{"n_head": 2, "norm": "rmsnorm", "beta1": 0.9, "warmup_steps": 251, "schedule": "cos", "batch_tokens": 32768, "train_tokens": 369100000}
MLP neurons of a small language model. Each row is named by its layer, matrix (up: input weights; down: output weights) and neuron, and shows model dimensions 160-223. Each number is 128 + 24 x the weight over its row's rms, rounded and kept within 0 to 255.
Before each neuron's rows, "fires in" lists the words (lower case) most often at its 100 highest values on Wikipedia text that the model never trained on.

fires in: "that", "all", "both", "one", "each", "only"
L10.up580 [126 141 165 139 107 125 137 132 149 158 133 119 176 147 134 144 169 108 138 133 130  98 135  80 124 116 157 135 150 166 121 143 103 134 107 116 130 100 118 150 158 130 129 105 148  94 117  98 136 137 146 141 153 118 131 102 144 145 147 109  82 133 102 135]
L10.down580 [101 148 111 125 118 118 139 133 112  77 113 141  85 106  82  75 119 158 144 111 140 142 159 149 109 165  64 100 105 118 163 172 139  89 135 151  91 117 125 124 141 162 126 132  77 128 109  80 138 160 117 130  79 137 105 160  92 134 129 113 128 123 125 162]

fires in: "well", "utc", "all", "both", "up", "cancer"
L8.up578 [140 124 128 119 128 142 166 136 135 107  99 117 185 106 143 126 134 126 100 165 123 175 156 141 114 143 109 111 161  94  80 130 100 125 171 125 124 154 123 148 158 100 130 124 119 133  95 111 150 148 109 147 110 121 158 145 118 145 117 132  82 138 125 128]
L8.down578 [151 117 135 117 111 122 129 166 158 131  98 141 116 144 116  90 155 141 122  98 118 124 133 145 109 149 134 103 165 110 168 151 116 123 139 193  80 132  95 129 155 142 101 119 122 116  86  96 110 133 135 159  97 114  78 173 128  80 119 114 116 101 125 152]

fires in: "the"
L8.up55 [153 150  99 158 102 119 149 151 131 145 102 116 138 120 149  99 150 110 133 150 145 142 110 153 155 116 121 111 165 144  75 135 129 140 144  72 127 124 104 114 177 177 145 121 106 116 117 103 154 108 111 106 136 146 151 144 149 149 133  99 130 125  96 131]
L8.down55 [109 122 124 130 127 164 109 114 142 156 106 132 142  98 131 111 145 115  94 105  95 118 157 160 100 149 127 156 122 157 189 128 143 134 132 149 128 118 129 136 171 112  98 125 127 148 152 101  92 147 151 118 161  94 126 165 108 177  82 137 124 186 106 123]

fires in: "one", "two", "another", "three"
L7.up846 [122 117 131 103 115  59 126 143 157 133  97  84 154 140 155 136 160 135 105 180 118 147 111 134 136  99 116 165  72 140  94 104 136 143 160 141 146 141 122 132 157 161 129 167 153 158 124  88 105 156  83 156 124 139 144 113 139 159 179 134 107 131 108 157]
L7.down846 [150 108 157 130 146 108  87 135 113 142 119 120  87 168 110  90 115 128 177 169 107 109 115 157 166 145 101 118  74 102 125 131 139 128 154 126 124 109 117 102 193 127 129 166 119 148  97 124 112 147  82 108 135 133 134 143 145 144 115 146 126 160 132 169]

fires in: "of"
L8.up716 [112 148 158  75 127 111  95 156 148 128 131 133  99 104 167 175 144 106 123 170 154 154 144  96 146  82  92  99 105 123 134 127 140 145 134 123 145 111 169 101 146 139 125 128 124 121 142 130 112 128 138 105 105 171 147 146 112 137 128 110 136 110 125 120]
L8.down716 [125 125  99 144 119 162 164 113 122 124 165  88  70 129 114 118 126 198 149 148 121 142 154 160 101 119 161 112 142 107 141 139 106 125 162 116 139 154  82 122 120 150  84  82 137 110 121 122 144 124 131 106 157 119 144 110 148 130 115  78 146 113 152  94]

fires in: "of", "and", "early", "s", "sexual", "their"
L12.up672 [150 151 111 180 142 135 156 123 138 103 153 125 139 182 152 114 106 120 127 185 114 136 164 163 138 109 130 150 174 127 132 138 123 147 171 108 163 102 152 116 155 177 139 157 101 151 136 143  91 179 154 112 121 114 171 152 150 143 120 115  83  69 109 156]
L12.down672 [158 134 137 165 108 153  95 142 142 152 153 172 131 139  86 143 116 126 156 127 106 124 139 135 136 126 119 118 116 120  93 150 124 132 121 124 117  77 129 119 150  87 146 126 155 138  89 149 136 125 123 135 146 140 138 145 163 124 127 116 131  97 135 112]

fires in: "0", "financial", "social"
L10.up315 [142 159 133 110 135 130 157 128 143 121 175 122 175 129 134 104  92 107 134 177 128  81 130 149  86 132  89 125 140  85 111 116 133 128 102 174 157 150 149 105 157 121 209 130 140 131 118 145 167 144 114  86  73 137 158 118 174 126 130 119 159 139 134  96]
L10.down315 [139 149 136  98 170 113 102 134  91 127 124  84 152 127 100 115 143 147  98 114 109 136 124 140 108 113  89 124 145 120  85 122 130 117 123 117 105 139 141  66  84 165 140 124 124 159 111 140 133 102 194 145 142 138 168 126 128 131 147 140  97 140 144 178]

fires in: "is", "was", "not"
L14.up227 [124 145 112  81 148  83 193 134 128  84 119 103 144  86 130 116 127 139 114 159 125 114 120 153  87  85 157 116 107 104 150 131 106 124 142 103 127 125 140 121 155 155 138 154 123 152 124 134 100 137 151 103 126 130 121 133 150  80 142 126  96 130 137 142]
L14.down227 [ 79 155 149 132 179 127 124 133 167 135 101 132 107 103 117 123 131 159 116 142 113 116 112 134 141 155 125  95 123 139 149 142 133 114 115 132 119 111 132  91 152 119 116 120 149 111 134  99 108 150 154 122 138 183 105 132 141  76 110 114 121 120 116  97]

fires in: "by", "to"
L10.up900 [129 153 145 122 150 130 152 161 146 110 159 129 145 166 101 132 154 176 110 144 146 126 123 129 116 134  89 158 120  87 123  87 114 111 133 119 117 121 150 119 142 130 143 159 151 139 125 164 148 103 139  97 131 158 143 137 121 124 110 126 145 111 142 137]
L10.down900 [118  87 132  88 134 115 119 120 149  83 150 114 139 141 139 121 105 144 140 151 143 108 147 156 151 125 140 119 183 133 106 159 135 154 115 123 115 103  87 134 131  91 115 140 145 154 176 115 149 117 176 124 136 126 145 109 132  96 158 109 131 143 147 119]

fires in: "with", "age", "career", "without"
L5.up826 [135 104 110  86 133  81 142 142 134 153 109 145 156 153  84 125 100 162 146 148  81 163 137 121 158 127 158 140 172 122  98 114 154 142 161  70 150 172 138  79 140 151 146  97 123 180  98 137 140 166 126 124  88 162 148 145 119 127  94 133 115 122 119 115]
L5.down826 [109 120 138 184 137 131 151 130 151 132 134 131 143 121 100 140 116 114 100 132 147 128 142 121 139 134 124  61 115 128 129 137 125 108 152  94 139 112 142 143 126 120 103 106 113 131 108  94 136  62 118 130 115 136 112 131 131 120 100 145 136 146 107 141]

fires in: "more", "most", "some", "many", "several"
L9.up860 [138 174 128  97  70 118 143 125 145 130 127 155 126 138 114 133  52 138 125 132 123 151 118 138 110 118 126 188 137 124 127 152 134 126 151 135 156 124  88 141 143 143 135 129 142 155 107 130 132  89  97 113 116 153 132 144 210  86 180 139  92 135 148 128]
L9.down860 [134  93 119 115 137 119 166 146 117 195 161 112 175  86 139  84 144 128 173 131  83 135 158 126 127 129 150 106 168 135 137 105 161 118 140 130 113 143 112  96 117 125 147 116 130 162  67  87 160 176  99 120 125 170 144 155 144  95 100 135 122 129 130 151]

fires in: "at", "of", "from", "attended", "opinions"
L14.up869 [127 145 138 176 160 174 138 146 123 117 126  82 178 100 172 125 105 131 115 124 147  83  99  89 166 133 135 107 147 139  67  89 132 125 124  83 154 111 113 135 140 130 151 138 108 117 190 119 112  99 129  86  87 138 188 127 166 136 145 129 116 157 142 112]
L14.down869 [138 118 129 134 120 155 119 120 103  96 117 164 122 116 111 135 156  82 142 118 156 105 109 102 119 162 136 114 125 150 110  96 156 183 146 139 141 156 128 171 112 109  95  93 126  69 107 154 109 152 136 105 133 148 121  90  84 114 142 154 135 106  82 136]

fires in: "i", "we", "it", "you", "t", "they"
L12.up819 [122 121  84 148 149 135 159  85 145 131 138 138 113 151 174 164 134 176 134 171  75 124  79 116 112 100 132 131 130 104 128 170  88 127 156  75 140 167 154  94 136 150 140 139 113 109 105 113 139 152 141 123 116 147 132 159 108 126 131 140 109 141 108 144]
L12.down819 [102 138 148 135 157 143 140 126 159 157 162 172 144 123 125 169 185 140 122 133  62 131 138 126 137 138 135 151 128 147 152 143  90 148  94 125 160 168 140 113 173 134 117 140 124  75 141 116 117 132 134 136 130 125 171 126  95 103 132 120 137 155 108 141]

fires in: "the"
L5.up269 [130 142 119 117 121 140 116 129 114 139  84  91 140  98 153 127 123 120 101 179 123 126 120 152 138  90 176 148 162 162  67 137 127 115 124 139 139 153 167 152 145 100 155 146 120 132 161  90 169 174  92 117 108 128 142 172 106  99 148 133  97 130 132 141]
L5.down269 [130 130 141 126 136 147 128 133 135 115 118 102  93 144 108 110 136 116 157 132 125 122 104 172 164 135 122 121 145 129 121 127 125 110 106 155 102 147 126 133 206 136 119 121 118 111 143 148 126  93 123 108 141 121 139 113 127 123 113 121 153 153 111 110]

fires in: "by", "peterstevensii"
L3.up419 [151 143 139 144 125  54 176 163 138 134 141 113 121 136 161 143 136 127 112 120 120 164 134  96 138 147 151 147 134 152  93 126 117 135 182 128 151 115 144 119 146 122 135 143 152 132 105 123 145  84 141 142 168 174 102 119 160 119 136 118 176 134 153 158]
L3.down419 [133 124 129 131 146 169 137 134 152 101 173 101 102 121 139 122 104 150  91 132 116 135 144 153 110 150  66 144 160 101 120 145 132 118  86 134 132  89 133 154 168 133 110 129 153 154 147 127 133  94 116 115 119 117 136 107 146 122 114 124 106 199 137 129]

fires in: "a", "two", "an", "cabin", "one", "campus"
L10.up768 [123 149 105 141 172 116 111 161 162 126 110 107 139 143 148 116 114 132 110 114 115 119 154 112 115 139 157 114 133 150 147  85 101 119 166 142 159 124 121 125 167 130 161 144 144 165 145 136 102  83  67 173  96 177 177  98 150 140 102 152 143  91 113 178]
L10.down768 [121  97 158 128 139 140  97 143 103 120 102 117 120 169 106 138  85 116 128 126 145 138 131 127 134 139 134 110 138 101 141 111 161 143 141 126 123 166 137 112 186 147 131 147 154 138 155 151  90 145 131 185  92 110 142  99 137 116 165 118 138 129 114 174]

fires in: "on", "to", "for"
L10.up557 [131 186 118  91 135 136 137 127 143 122 145 141 142 129 124 124 146  89 154 154 152 146  90 130 165 106 136 142 131 128 101 116  92 135 121 140 146 106 169 146 129 174 118 138 115 120  95 116  95 125 143 119 126 159 146 113 156 128 108 138  99  96 117 130]
L10.down557 [145 133 167 132 119 160 135  99 167 152 140 163 155 130 123 139  89 152 123  96 140 114 102 136 169 133 217 178 134 113 136 168 130 128 115 121 165 107 115 130 163 132 102 125  90  93 129 126  92 104 122 144 183 157 143 132 120  96 149 113 101 106 151 160]

fires in: "other", "some", "many", "several", "others", "these"
L7.up2 [139 126 116 131  87  90 142  78 129 101 116 112 101 132 146 144 170 118 103 178 117 137  95 162 129  90 184  91 150 134 103 136 156 148 130 102 150 122 139 123 137 176 130 128 144 149  98 135 113 123 131 123 128 129 140 126 120 133 179 152  88 113 128 137]
L7.down2 [124 135 148 170  92 106  98 136 104 171 107 119 131 148 116 102 151 109 159 130 121 108 135 196 130 123 129 133 158 126 104 150 120 133  79 131 122 145 132  91 167 107 103 152 143  98 111 145 148 150 103 164  99 149 145 164 110 108 154 147 129  89 144 167]

fires in: "is", "be", "are", "was", "taken", "subject"
L9.up494 [113 143 125 138 137 141 178 119 146 111 149 116 138 108 130  79 109 137 114 103 107 174 110 142  56  91 103 140 119 136 109 109 169 128 168 109 123 149 102 133 146 168 145  96 123 136 117 134 121 146 121 111 154 139 147 162 109 141 118 113 100  66 121 134]
L9.down494 [139 119 134 108 149 163  85 114 176 151 128 109 129  85 130 138  60 171  90 130 135 132 136 138 184 103  89 125 117  75 135 141 131 152 134 109 103 134 157 154 106 121 128 123 169 129 106 181 142 108 114  97 137 121 118 114 126 150 126 171 112 156 135 123]

fires in: "is", "play"
L5.up923 [134 151 136 129 137 143 125 132 142  78 128 121 110 128 114 115 146 133 128 150 132 168 138 161  57 119 111 136 122 116  94 139 138 133 113 121 119 136 132 110 134 146 146 137 140 158 175 155  99 151  89 143 128 118 119 132 138 115 129 122 108 130 140 127]
L5.down923 [ 95 108 133 109 141 142 119 112 178 140 152 151 131 153 115 117 128 156 126 137 160 137 161 141 157 131 127 114 160 117  68 117 131 112 131 168  58 100 179 101 100 128 125 132 134 142 107  94 164 158 103 144  99 167 126 155 123 142 116 136 139  88 158 104]

fires in: "it", "there", "what", "this", "they", "he"
L9.up284 [134 175 115 135 122 163 135 125 142 123 134  88 109 102 139 170 130 146 109 171 181 126 127 118  84 109 145  93 110  81 127 120 119 149 105 133 153 162 134 119 143 142 158 154 149 128 150 122 125 115 126  91 141 144 152 131 114 130 112 138 123 140 115 189]
L9.down284 [119 111 118 146 116 137 132 117 127 142 136 154 129 110 146 131 139 163  92 191 132 138 141 156 145  99 131 137  94 116  83 151 117 188 136 113 125 143 126 131 152  86 130 124 144  95 129 103 130 128 106 164 147 152 152  99 127 113 144  91  86 143 119 172]

fires in: "of", "among", "throughout", "across", "around"
L9.up434 [162 162 114 125 112 104 123 104 143 125 139  88 142 126 191 122  98 151 129 172 163 162 123  92 140  89 125 143 127 115  93 153 118 144 152 131 149 124 163 131 145 102 130 123 123 139 105 141 110 105 158 111 141  87 144 108 104 103 173 130 135 133 133 155]
L9.down434 [138 118 133 105 163 116 109 103 137 144 108 148 168 133 143 129 158  58  57  80 112 104 138 115 154 135 115  77 164 130 124 133 124 142 146 120 133 150 166 122 132 137 151  77 149  73 148 135 151 136 150 135 101 151 123 108 113 170 120 130 123 139 156 163]

fires in: "is", "was", "also", "being", "be"
L9.up215 [122 160 153 133 138 113 169 118 163 126 164 116 106  94 136 108 140  91 148 153 142 147  95 139 137  81  98 126 110 147 131 151 150 162 105 150 187 108 108 134 142 134 139 143 106 166 116 146  97 165 113 119 117 172 113 156 121 102 137 142 150 151 137 124]
L9.down215 [107 124 132 148 144 130 100 149 113  98 120 118 107 137 115 116 137 134  91 133  95 122 139 149 117 169 138 175 134  67 126 119 129 133  90 128 158  96  78 104 110 122 141 157 162 158 107  94 150 119 127 120 134 122  99 135 146 133  95 152 120  98 114 139]

fires in: "by", "to", "the", "from", "regular"
L5.up23 [158 173 157 133 131  90 129  95 132 140 125 134 124 145 147 158 177 136 134 110 120 142 122 132 144 175 115 149 121  89  94 127 136 135 131 115 125 134 156 131 153  93 165 125 109 123 154  90 147 107 115 101  77 141 128 124 135 121 115 116 114 149 129 112]
L5.down23 [152 185 129 161 134 121 112 122 125 137 132 150  98 102  98 192  96  88 143 139 124 128 108 159 114 114 127 155 124  75 119 139 149 160 140 129 137 150 198 102 135 123 136 122 111 102 131 136 110 134  88 160 124 172  57 143 112 164 137 145 119 171 139 149]

fires in: "his", "her", "human", "their", "your", "hurd"
L9.up588 [132 172  92 161 135 136 120 171 169  91 114 115 169 143 178 151 122  98 157 173 139 123 117 118 161  90 124 108 109 128 116 148  87 195 123 153 135 103 146 132 134 107 118 106 112 142 116 110  97 110 106  69 128 150 108 137 156 146 105 167 108 133 140  96]
L9.down588 [137 129 152 162 111 152 135 130 169 159 173 171 161 128 134 116 172  99 136 151 103 121 107 138 162 164 134 121 141 131 116 173 140 105 167 147 152 169 129  98 181 156 166  81 134  90 146 132 142 120  88 121 134  98 118 128 134 113 147 116  99 177  81 141]

fires in: "is", "was", "s"
L7.up152 [117 142 121 146 126 100 160 142 146 122 151 121 131 128 127 116 159 147  80 118 129 121 109 150 113  95 101 119  92 144 136 131 139 124 126 134 142 144 108 133 138 184 157 189  93 154 145 104  97 147 112 118 148 159 131 152  77 110 126 119 133  84 109 136]
L7.down152 [ 88 135 129 103 150 120 152 138  94 115 121 115 120 137  64 122 142 149 104  89 146  96 127 113 151 154 122 131  97 158 132  94 127 152 143 132 123 130 163  94 103 156 123 118 143 124 160 147 104 121 146 149 151 134 159 138 133 107 130 162 117 147 145 149]

fires in: "with", "present", "without", "representative", "allowed"
L3.up337 [130 155 175 138 143  80 144 159 146 131 123 106 142 134 116 119  82 144  88 150 118 124 150 138 129  63  81 125 142 130 118 149 160 147 153  90 133 161 139  99 143 138 123 124 153 151 102 139 122 162 141 159  61 101 139 143 116 127 164 146  85 146 142 122]
L3.down337 [109 128 159 157 178 138  89 144 142 144 151 159 130 112 100 142  93 144 131 120 125  96 128 137 183 122  88 146 203 163 151 129 148 134 133 112 131 236 140 128 150  81 109 108 134 159  93 134  79  96 135 142 104 119 115 110  94 107  75 138 125 115 127 199]

fires in: "united", "s", "york", "us", "world", "uk"
L8.up653 [111 142 127 115 104 107 130 136 131 152 147 114 133  88 143 119  86  90 137 162 176 170 147 158  64 129  92 141 117  89 117  78 162 137 133 138 133 109 148 127 146 128 115  90 162 107 175 144 117 125 101 112 140 149 118  77 133 132 100 114 145 136 102 110]
L8.down653 [139 111 166 143 101 102 124 114 115 130 134 140 133  97  85 108 122  96 101 110 131 107 137  90 109 151 155 132 143 138 122 139 145 155 180  90 138 151 131 153 109 110  84 107 138 107 128  73 107 148 191 109 141 128 137 127 145 153  74 166 124 142 119 146]

fires in: "s", "his", "the", "her"
L14.up607 [130 127 111 151 119  83 143 158 154 120 133 121 123 165 132 148 128 107 142 200  99 108  80 137 156 108 140 147 152 147  97 150 106 138 142 105 134 148 115 133 142 125 121 160 164 153 135 120 112 114 156 144  88 161  99 118 160 160 176 169  78 133  91 115]
L14.down607 [148 157 146 102  90 128 127 102 144 128 141 145 153 140 150 110 117 102 124 146 126 171 109 144 121  92 150 115 106 154 127 131 131 163 131 165  75 105 157 174 164 119 112  92 143  80 126 116 141 129 130 118 124 127 146 106 121 147 109 115 103 122 101 107]

fires in: "of", "when", "the"
L8.up170 [124 123 120 137 138 140 132 118 172 113 101 136 166 140 159 147 141 114 169 159 142 122 136 154 121 122 152 130 161 140  64  73  65 133 120  50 147 125 121 175 143 154 109 136 120  94 173 136 116 128 135 129 122 120 173 166 155 155 140 137 119 118 108 148]
L8.down170 [171 101 142 153  99  81 118  68 105 111 136 185 106 103 139  91 143 101 107 141 128 143 144 133 151 153 156 118 189 118 145 140 111 183 149 136  80 114 113 128 165 103 115 129 142 160 113 118 125 105 134 130 136 186 105 127 130 121 137 148  93 146 119  98]

fires in: "his", "its", "opening", "it", "jump"
L10.up796 [123 111 113 147 184 127 116 153 174  93 125 139 148 145  94 140 123 129 112 170 110 124 139 132 110 145 126 119 141 146 138 121 105 110 136 112 139 159 133 102 139 130 202 144  80 108 129 121 135 118 111 111 125 169 129 163 108 121  96 100 135 137  99 142]
L10.down796 [145 120 118 153 122 169 116 140 161 133 119 146  92 156 152 110 154 117 148 132 142 139 143 124  99 163 128 154 124 129 122 133 114 145  85 126 115 150 133 146 143 116 115 125 157  95 142  96 159 130 112 127  99 121 139 118 114 106  97 110  96 121 136 123]

fires in: "of", "the", "numerous", "several"
L8.up43 [108 138  97 149 152 150 163 103 158 118 133 138 101 156 122 141 118 132 142 134 134 132 121 131 124 164 123 140 142 117  67  80  81 145 172  89 166 125 145 188 130 138 114 124 137 156 109 160 116 125 150 111  88 169 137 169 121 115 118 128  91 129 144 104]
L8.down43 [142  82 145 146 101  88 107 113 131 131 116  96 105 109 152 111 171 111 159 158 116 107 118 159 119  98 139 147 159  86 173 144 147 118 132 144 136 103 188 126 163 138 156 155 154 128 104 139 103 138  85 162 101 145 133 133 110 102 168 125 117 109 151 174]

fires in: "at", "from", "with", "attended", "attending", "by"
L10.up224 [126 156 141 107 147 159 120 129 139 124 134 120 135 138 149 136 123 148  78 144 119 114 149 127 150 122 119 147 121 141 105 131 120 144 152 129 158 139 118 104 135 109  95 144 105 147 146 117 156 127  99 126 113 140 128 142 134 136 148 146 154 152 157 123]
L10.down224 [148 158 135 132 151 178 116 156 125 125 134 140  99 105 143 175 115 141 142 124 133 113  85 128 175 171 125 106 137 158  97 120 105 137 103  96 144 164 171 115 108 140 157 127 135  96  99 134 105 149 118  83 142 178 140 121 144 115 106 146 116 157 153 135]

fires in: "of", "from", "for"
L8.up885 [134 187 119 109 139 157 140 114 161 117 135 151 112 143 130 148 158  89 119 139 183 108 125 123 146  63  97 134 119 109 133  74 129 143 122 168 161 155 160 142 127 147 134 118 126 114 170 124 134 162 157  98 130 125 174 142 136 138 118 150  87 131  81 134]
L8.down885 [120 153 128 159 104 139 179 132  90 116 162 157 111 160 111 118 139 136 143 122 161 106 115 129 147 120 167  98 144 139 162 120 145 145 145 125 121 203 134 118 173 127 143 129 104 123 134  90 174 147 141 140 121 127 145  96 136  61 108 125 110 132 122 155]

fires in: "of", "to", "throughout", "around"
L10.up561 [130 165 117 148 151  89 136  95 135 108 151 115 173 149 154 181  72  84  78 118 154 132 113 124 132 130 136 123 138 154 147 154 164 122 150 132  98 103 147 134 140 187 110 159 142 121 124 153 112 104 137 127 118 133 145  88 133 115 136 127 119 139 110 138]
L10.down561 [140 114 104 139 144 118  71 136 128 148 152 155 179 154 111 154 149 127 140 116 151  96  83  98 125 161  93  97 141 122 166 115 170 136 142 149 137 155 150 139 143  94 151  69 116  86 106 140 149 136 168 172 100 109 105  96 134 151 104  83 107 107 157 154]

fires in: "several", "of", "many", "various", "multiple"
L9.up977 [116 120 166 133 124  96 119 114 117 117 152 139 149 142 187 131 115  88 137 142 143 110 134  70 128 123 112 125 145 147 168 135 132 141 127 126 132 103 152 139 146 117 113 130 144 199 135 107 126 147 110 149  93 152 145 106 165 107 166 156  89 104 136 122]
L9.down977 [135 110 119 162  99  87  95 128  99 163 143 150 177  82  87 125 169 138 161 129 106 135 113 164 142 102 157 116 160 138 103 153 143 138 161 122  87 141 151  96 201 133 122 136 143  95 126 120 128 113 119 154 108 144 158 118 133 122 131 140 135 109 182 179]

fires in: "his", "came", "its", "their", "the", "her"
L10.up955 [137 171 131 118 112 121 121 143 172  82 100 131 121 109 121 194 125 114 111 177 144 155 115 155 127 113 105 114 141  95 109 135 146 115 124 127 114 100 134 100 162 142 160 130 105 112  86 132 103 106  83 133 113 135 129 171 158 179 151  92 131 147 136 159]
L10.down955 [157 189 119 129 121 149 108 140 145 105 120 184 137 136 100 121 120 118 131 105 156 126 129 128 148 166 142 135 137 160 115 131 147 130 116 139 126 127 145 135 116 145 152 130 112  96 144 159 116 120  64 122 104 150 160 144 110 157 103 137 122 148 126 162]

fires in: "by", "medical", "under", "university", "council"
L5.up114 [125 156 136 103 119 112 132 155 150 120 141 141 150 142 126 145  98 128 153 140 157 130 128 125 130 126 100 134 182  94 118 163 121 119 109 113 124  84 113 143 134 150 188 126 123 122 166 152 142 120 122  95 147 130 125 141  98  93 117  76 134 141 139 103]
L5.down114 [112 150 197  93 140 107  99 109 125 143 145 145 167 126 103 132 120 157 129 163 129 121 139 110 218 127 119 137 185 107 143 148 120 123 128 142 129  90 117 120  73 130 111 151 109  97 147 137 129 144 145  93 160  97 141 138 143  94 109 111 128 191 130 126]

fires in: "to", "secretary", "title", "released", "until"
L3.up832 [186 157 120 133 124  86 148 130 147  96 111  97  85 145 138 127 146 131 166 172 157 159 137 121 140 117 105 139 121 143  77 144 130 139 151 116 122 130 151 101 139 109 164 178 134 104 140 112 118 108  92 140 160 132 123 146 131 129 135  94 151 135  88 133]
L3.down832 [104 157 153  90 157 128 111 112  93  97  94 122 144 140 151 152  91 101 123 130 159 140 136 135 171  68 150 125 141 101  86 162 108 110 153 112 145 120 110  94 135  94 128 106 149 127 116 132 150 132 176 135 114 199 125  99 154 129 118 106 131 120 125 171]

fires in: "of", "further"
L14.up68 [154 154 145 174 155 118 194 122 140 121 141 145 121 149 163 153 147 147 118 155 119 134 152 133 134 148 141 164 140 115  83 121 105 118 163 125 128 130 109 124 171 173 114 138 119  94 131 151 110 101 151 110 114 127 165 166 118 128 148  97 118  84 155 115]
L14.down68 [100 148 115 137  89 158 168 105 159 155 129 147  97 122 126 123 138 160 138 135  92 127 112 130 149 127 173 145 168  97 152 113  89 106 141 149 150 155 131  97 155 115 138 133 142  66  78  97 121 122 110 153 108 169 111 143 108 104 127 115 161 151 111  99]

fires in: "a", "the", "first"
L14.up114 [121 146 124 148 104 128 121 136 139 151 140 144 127 136 114 121 139 114 126 160 126  79 111 133 121  91 130 127  75 114 112  99  90 147 123 143 178 146 121 128 162 117 151 129 136 159 141 128 130 120 111 115 115 106 172 100 117 106 179 120  94  81  83 153]
L14.down114 [124 127 119 146 102 116 126 106 133 154 140  98 154 141  89 178 119 141 114  93 113 142 117 150 167 133  96  91 133 110 136 116 163 122 110 143 125 124  90 128 200 121  87 153  92  74 119 149 117 107  71  94 115 116 145 115 115 113 155 147 140 136  91 103]

fires in: "to", "in", "total", "tools", "tooth"
L10.up722 [133 161 115  66 162  83 164 123 162 124 173 122 115  79 128 148 126 112  97 123 146 192 121 145 153 126  83 142 128 104  96 112 116 152 144 111 165 129 169 122 133 171 151 186 128 126 125 160 117 129  95 120 126 150 132 103 103 135 109  89  87 115 102 125]
L10.down722 [110  88 140 123 161 142 123 138 137 144 114 138  95 141 156 125 111 137 130 102 165 106 125 148 137 134 151 111 182  96 116 148 156 149 132 118 128 129  89  82 126 139 129 127 124 124 140 146 130 100 149 137 140 156 122 118 134 111  77 114 163 110 183 103]

fires in: "s", "height"
L8.up576 [133 145 146 141 114 139 141 117 133 124 136 116 147 108 171 149 139 144  94 139 140 109 120 145 126  88  99 100 123 120 134  84 181 118 124 173 156 149 149 118 169 170 144  96 129 124  93  94 128 102 156 123 161 142 109 128 125 105 102 118 118 156 133 125]
L8.down576 [ 77 118 158 115 150 106 159  98 109 154 148 134 151 108 152 124 136  95 136  54 154  84 126 126 126 128 137  96 135 132 135 148 150 128 114  71 102 124 141 137 152 142 113 105 105 144 129 112 110 120 170 137 145 131 125 156 168 104 125 172 129 105 141 175]

fires in: "a"
L9.up319 [114 117 125 154 111 110 128 145 141 137 128 132 177 138 119 135 122 110 148 104  96 127 175 130 110 103  84  95 125 122 121 140 116 105 128 125 129 136 100 127 155 113 135 182 108 147 161 124 140 123  82 140  90 133 135 139 164 129 119 130 156  84 127 155]
L9.down319 [111 104 136  98 160 143 104 133 109  89 105 123 127 103 103 128  83 119 171 109  73 101 119 140 147 140 100 131  83 152 175 130 103 137 128 146 143 154 143 114 185 123 106 139 139 126 138 136 140  99 120  79 180 107 127 150 162 141  96 131 164 157 117 139]

fires in: "the", "a", "an"
L9.up768 [110 108 156 120 118  80 126 134 141 140 116  68 120 108 134 119 118 103 142 130  97 108 142 161 151 133 137 123 103 123 124 129 105 108 132 104 113 128 131 128 149 139 127 122 138 111 138 106 140 149  68 110 107 173 177 190 194 126 130 135  78 138 129 149]
L9.down768 [145 120 134 135 142 158 141  86 115  88 114  87 123 141  97 154 115 153  83 116 118 120 104 103 137 154 142 134 121 106 185 131 101 150 119  93 153 149 132 120 233 118  87 118 117 158 155 113 135 121 164 124 166  99  95 116 146 156  98 144 141 155 116 125]